From a checkpoint of a small transformer trained on Wikipedia: a variant of Muon for these matrices.
MLP neurons of a small language model. Each row is named by its layer, matrix (up: input weights) and neuron, and shows model dimensions 96-159. Each number is 200 + 40 x the weight over its row's rms, rounded and kept within 0 to 999.
After each neuron's rows, "fires on" lists the tokens most often at its 100 highest values on Wikipedia text that the model never trained on.

L4.up44,191,157,139,203,142,193,227,298,120,256,152,193,232,201,256,178,234,212,176,145,193,303,305,134,201,167,219,175,175,225,128,219,187,182,228,249,245,278,183,151,169,185,187,206,208,178,228,217,206,214,177,130,209,182,263,195,205,208,152,248,72,186,160,262
fires on: "it", "pe", "b", "p", "um", ".1"

L4.up450,218,232,186,188,181,129,136,233,205,230,211,122,267,214,214,189,167,209,218,131,176,230,190,154,273,174,243,226,164,197,259,175,191,150,171,184,178,224,205,216,257,235,215,213,185,185,211,176,191,166,259,186,214,205,220,238,243,173,110,174,248,187,180,184
fires on: " first", "g", "e"

L4.up523,176,235,221,127,235,149,172,178,186,275,271,218,149,254,143,218,204,203,141,176,224,185,204,160,159,171,169,221,205,243,167,254,142,262,239,193,171,269,203,186,252,192,254,207,197,196,155,232,259,220,236,218,221,181,322,219,193,238,179,213,184,210,244,211
fires on: " to", " |", "e", "L", " l"

L4.up339,232,137,202,167,143,253,228,271,178,135,167,149,258,252,189,167,229,209,185,216,140,138,191,256,232,242,213,170,232,153,193,177,250,243,165,153,194,122,243,104,196,201,208,203,241,200,194,82,227,142,181,197,199,185,206,189,155,202,163,173,210,197,268,234
fires on: "ra", "em", "ent", "hed", "le"

L4.up2,173,218,218,206,234,228,161,251,177,211,189,242,124,172,160,176,240,182,135,172,145,184,216,160,222,141,195,250,225,227,216,216,166,284,147,222,133,281,189,260,178,107,260,203,197,173,236,301,242,208,183,130,163,234,202,228,217,130,197,213,252,194,170,245
fires on: "g", "p", "b", "ug"

L4.up217,231,206,303,234,251,155,243,180,211,195,242,230,237,148,248,178,211,182,221,250,158,208,186,182,149,246,171,217,228,175,210,162,253,164,166,162,140,138,185,168,149,209,176,136,191,98,227,268,225,125,155,218,223,183,250,223,251,180,227,186,134,219,184,179
fires on: "r", " of", "t", "nd"

L4.up572,220,243,185,184,222,240,210,274,267,250,181,231,175,203,155,217,242,218,185,199,171,301,172,181,201,201,96,192,156,268,244,215,219,214,177,166,206,176,215,225,174,267,210,247,145,165,217,211,284,257,151,238,162,261,172,207,153,164,182,204,204,205,215,197
fires on: "at", "c", "m", " the", "ing"

L4.up757,161,242,193,165,203,190,158,195,142,180,239,229,172,189,179,192,148,246,246,198,243,258,145,163,134,151,204,213,250,230,190,262,217,241,243,275,217,204,207,145,196,218,264,215,198,289,253,210,247,209,211,167,114,216,202,223,148,181,246,240,264,201,169,244
fires on: "e", "ik", "ell", "is", "ig"

L4.up467,213,167,134,253,190,229,203,191,188,199,238,193,199,190,211,219,176,143,225,145,171,177,188,194,184,185,205,209,173,182,268,268,288,208,175,263,159,228,161,152,122,212,180,149,192,210,195,247,173,178,174,205,220,242,202,259,180,232,148,226,223,226,189,236
fires on: "i", "l", "im", "z"

L4.up13,251,180,230,188,233,241,208,176,276,211,199,258,168,132,151,228,238,259,138,179,128,186,157,206,179,187,195,234,248,230,240,180,230,145,142,245,224,175,227,148,177,158,239,86,150,213,174,218,165,195,213,165,241,225,240,241,155,188,214,184,167,239,176,96
fires on: " H", " W", " Cl", "ie", " E", " Ar"

L4.up220,223,189,217,185,168,188,195,195,195,223,237,160,187,215,260,161,81,249,210,186,229,181,133,230,157,307,245,197,179,211,182,151,187,203,204,195,235,223,182,215,172,176,195,194,162,240,212,249,209,220,139,187,160,176,270,267,153,252,245,165,201,220,195,149
fires on: "ing", "s", "t", " to", "ed"

L4.up345,170,253,267,172,228,207,124,189,160,160,246,200,211,178,243,198,195,215,188,263,164,202,194,202,235,249,188,136,235,167,169,149,173,180,264,205,159,192,250,208,167,250,234,126,258,213,216,129,192,237,179,169,259,155,270,160,232,192,242,207,186,185,161,246
fires on: " |", "r", "he", ".8", "00"

L4.up264,218,151,142,140,179,287,234,283,197,202,126,231,244,180,270,168,163,254,215,237,210,150,172,140,277,116,225,201,196,199,225,171,238,135,176,178,231,228,152,131,191,232,181,232,198,233,211,220,218,137,215,272,141,229,225,188,183,170,192,267,189,210,152,233
fires on: "b", "p", "l", "f", "ut"

L4.up730,191,214,220,227,135,187,216,207,237,119,181,176,191,149,215,173,223,276,214,212,207,195,210,200,207,326,151,210,264,224,225,199,182,204,208,231,210,139,250,214,154,241,162,146,151,164,165,176,188,182,237,239,147,171,195,195,156,170,171,248,137,161,203,211
fires on: "ell", "ap", "am", "ann", "el", "l"

L4.up254,228,276,276,199,178,232,178,256,186,156,176,173,214,209,193,204,262,230,200,254,215,171,192,178,251,251,207,265,178,134,152,208,238,179,192,127,276,249,203,239,151,304,158,144,213,211,149,180,206,205,186,209,181,178,235,235,204,177,273,232,185,153,201,149
fires on: "p", " |", "B", "ash", "ap", "T"

L4.up654,168,154,202,202,291,265,206,190,203,236,222,208,268,166,167,202,195,213,267,227,170,133,113,180,179,193,197,252,214,179,202,135,223,174,213,205,151,167,187,186,194,199,233,203,207,239,222,139,135,160,170,199,210,181,184,139,211,258,202,145,182,126,136,224
fires on: "a", "er", "ol", "l", "al", "o"

L4.up639,215,203,203,226,185,238,192,216,242,283,141,145,188,198,181,261,276,262,192,210,224,163,213,177,242,150,209,243,235,216,228,172,234,185,274,220,165,219,175,240,253,166,247,131,204,186,224,291,176,253,223,171,152,193,244,224,233,246,259,256,204,227,135,217
fires on: " cont", "il", "urr", "f", "ist"

L4.up176,229,179,245,208,191,169,250,241,191,200,214,228,223,176,218,194,162,185,233,193,169,238,157,240,219,197,246,276,219,145,152,120,288,159,218,239,189,289,197,211,202,152,186,209,215,243,217,236,207,185,190,228,165,224,208,193,174,171,178,170,115,179,179,229
fires on: "a", "ol", "im", "b", "ra", "red"

L4.up169,245,242,139,213,170,199,242,221,188,186,239,255,144,220,237,205,256,120,179,154,193,220,229,169,185,151,122,127,220,227,269,198,219,132,224,107,240,208,231,223,192,105,101,137,210,190,220,199,230,177,241,145,145,201,146,122,189,241,186,163,205,203,278,172
fires on: "l", "gr", "it", "p", "T", "d"

L4.up132,152,157,177,168,133,228,210,236,162,179,235,204,166,112,176,201,229,216,184,178,209,234,248,193,186,169,165,204,207,175,253,146,228,280,188,262,169,137,234,200,213,216,236,165,293,134,221,216,165,174,153,207,201,201,210,273,157,182,131,179,180,284,225,197
fires on: ":", "le", " of", "d", "eded", " ("

L4.up653,199,198,252,167,154,153,141,244,171,229,159,216,185,177,278,201,200,225,207,228,199,197,239,153,201,141,204,152,233,206,253,193,228,183,136,190,254,211,187,145,176,131,230,205,204,231,227,259,292,186,262,193,141,174,208,216,248,223,198,179,222,136,203,174
fires on: "ing", "p", " App", "b", "ad", "d"

L4.up174,212,140,178,231,227,211,263,122,204,196,189,197,156,149,208,244,205,146,183,164,202,221,224,208,166,176,237,265,185,205,190,254,200,193,181,119,253,266,238,207,117,178,227,222,208,151,264,208,189,185,196,145,201,263,184,261,228,247,177,214,267,231,211,263
fires on: " not", "ly", "ill", "very", "ely", "ually"

L4.up239,135,199,125,127,180,230,148,224,117,189,241,213,177,194,228,122,191,240,177,170,216,213,235,231,185,222,145,205,199,199,239,276,235,168,215,276,121,179,234,169,239,172,147,191,202,214,261,179,214,233,212,224,171,195,169,168,184,277,256,248,196,207,215,161
fires on: "o", "t", "p", "xt", "ut"

L4.up713,237,121,138,220,130,204,188,206,132,237,195,217,149,146,177,235,281,100,189,253,204,158,220,191,241,286,180,198,248,223,193,201,195,253,179,186,181,182,213,207,142,196,280,138,174,151,232,163,186,252,242,208,136,273,203,207,230,224,135,241,143,199,162,250
fires on: "art", "ail", "al", "a", "ar", "andid"

L4.up130,157,189,242,241,192,180,207,199,238,196,168,206,221,184,169,208,246,214,184,192,208,215,214,185,196,221,283,202,219,212,188,97,173,274,214,150,185,210,300,151,196,168,165,252,137,237,194,125,201,184,232,204,129,246,211,238,172,191,130,191,228,186,180,177
fires on: "ch", "b", "t", "ap", "mer", "l"

L4.up480,187,216,279,169,164,167,183,175,269,182,132,193,135,216,245,227,299,144,181,204,216,157,164,141,219,226,158,272,231,210,133,170,232,176,288,219,203,222,236,166,181,138,202,206,184,227,230,210,174,191,153,191,122,186,265,147,256,216,183,231,113,194,208,202
fires on: "u", "ar", "b", "in", "m", "l"

L4.up623,273,136,157,172,187,253,236,121,227,188,148,179,203,196,207,162,123,178,184,197,184,158,212,199,253,137,224,195,259,192,167,181,135,248,203,283,183,247,245,221,218,124,195,232,240,168,159,169,191,270,159,156,173,195,232,268,174,171,236,220,175,165,204,201
fires on: " of", " ", "pp", "ac", "ri"

L4.up149,165,198,206,173,182,165,176,202,196,189,162,188,156,157,213,196,258,226,165,222,218,164,225,162,241,210,180,195,135,203,256,201,215,248,254,125,224,187,171,224,129,133,287,183,266,162,183,225,180,222,172,195,108,121,253,272,227,248,167,230,111,209,188,226
fires on: "fess", "m", " medal", " |", "al", "l"

L4.up613,183,160,194,291,175,179,158,170,239,113,263,180,263,254,211,223,171,145,168,216,173,191,227,186,203,219,188,173,192,222,163,195,154,226,183,174,227,206,237,115,134,172,283,169,280,238,166,132,179,165,214,196,201,188,128,210,195,178,227,164,201,194,222,215
fires on: " |", "l", "ad", "r", " G"

L4.up431,208,199,217,173,247,240,216,170,199,172,208,147,199,234,164,202,180,196,135,263,238,160,175,155,177,208,112,203,208,189,174,134,218,211,263,181,246,235,288,152,169,203,133,225,228,233,196,202,244,237,195,102,230,269,236,175,238,239,183,221,206,242,227,158
fires on: "ri", "v", "ra", "u", "let", "ie"

L4.up715,225,213,178,230,92,247,242,179,150,248,228,211,159,179,191,260,190,215,151,188,182,259,237,228,201,185,146,163,232,217,197,115,224,112,207,220,182,189,164,165,231,286,236,198,140,180,189,189,196,186,185,154,157,216,185,173,171,150,156,160,162,302,262,160
fires on: "r", "d", "n", "gr", "ro", "c"

L4.up204,179,190,213,170,202,285,212,193,178,144,244,269,138,205,205,163,230,162,223,224,209,257,253,225,200,137,256,202,259,176,231,292,248,173,182,260,260,238,187,259,178,253,137,159,198,203,180,188,262,221,236,160,218,263,188,214,291,234,142,160,250,133,256,192
fires on: "on", "l", "e", "ation", "i", "an"

L4.up471,156,195,216,105,153,186,159,191,188,294,142,192,146,216,190,225,237,232,157,200,221,208,167,242,174,167,254,203,143,161,188,268,219,196,259,233,226,181,198,240,178,223,241,290,207,220,242,231,253,204,102,175,180,203,236,255,215,158,227,191,202,209,197,147
fires on: "ing", "e", "ish"

L4.up84,186,202,161,193,230,313,194,225,225,121,193,217,242,196,294,188,156,174,235,204,171,237,254,195,287,213,147,243,241,214,194,271,159,285,139,218,149,295,161,249,228,209,255,106,207,263,221,137,232,204,197,190,238,230,180,161,162,280,197,210,226,230,194,254
fires on: "o", "ol", "p", "l", "ail", "en"

L4.up344,180,202,167,189,201,225,203,240,257,242,241,230,229,207,118,165,211,243,83,178,224,246,247,230,222,197,274,208,298,161,256,185,183,126,152,176,270,274,139,162,172,186,264,151,230,212,213,187,221,182,234,201,248,143,143,246,152,186,204,291,106,208,256,177
fires on: " the", " K", " H", "h", " E"

L4.up490,130,192,218,80,248,160,216,282,165,210,172,219,218,143,193,141,255,235,132,239,222,211,214,236,219,203,236,171,182,249,183,212,190,269,231,256,227,230,210,250,212,173,146,145,161,215,164,178,226,221,236,258,151,186,208,114,204,239,207,160,218,185,152,199
fires on: "ran", "ig", " ne", "ol", " Time", "ate"

L4.up700,149,238,203,168,134,147,158,138,153,207,244,189,185,200,188,190,135,246,211,165,293,214,181,167,236,185,200,230,282,138,167,244,220,114,206,161,182,197,192,256,201,252,228,188,230,258,202,212,167,186,223,232,215,220,170,217,206,215,237,206,197,183,161,85
fires on: "n", "s", "'s", "ather", " not", " his"

L4.up663,240,106,176,212,165,177,162,136,230,185,197,226,244,194,222,189,179,218,190,188,207,167,186,215,232,257,276,216,121,119,191,216,188,247,226,234,201,220,167,184,244,165,190,213,222,156,158,208,151,213,117,169,198,173,220,210,213,162,232,225,164,139,264,184
fires on: "s", " |", " of"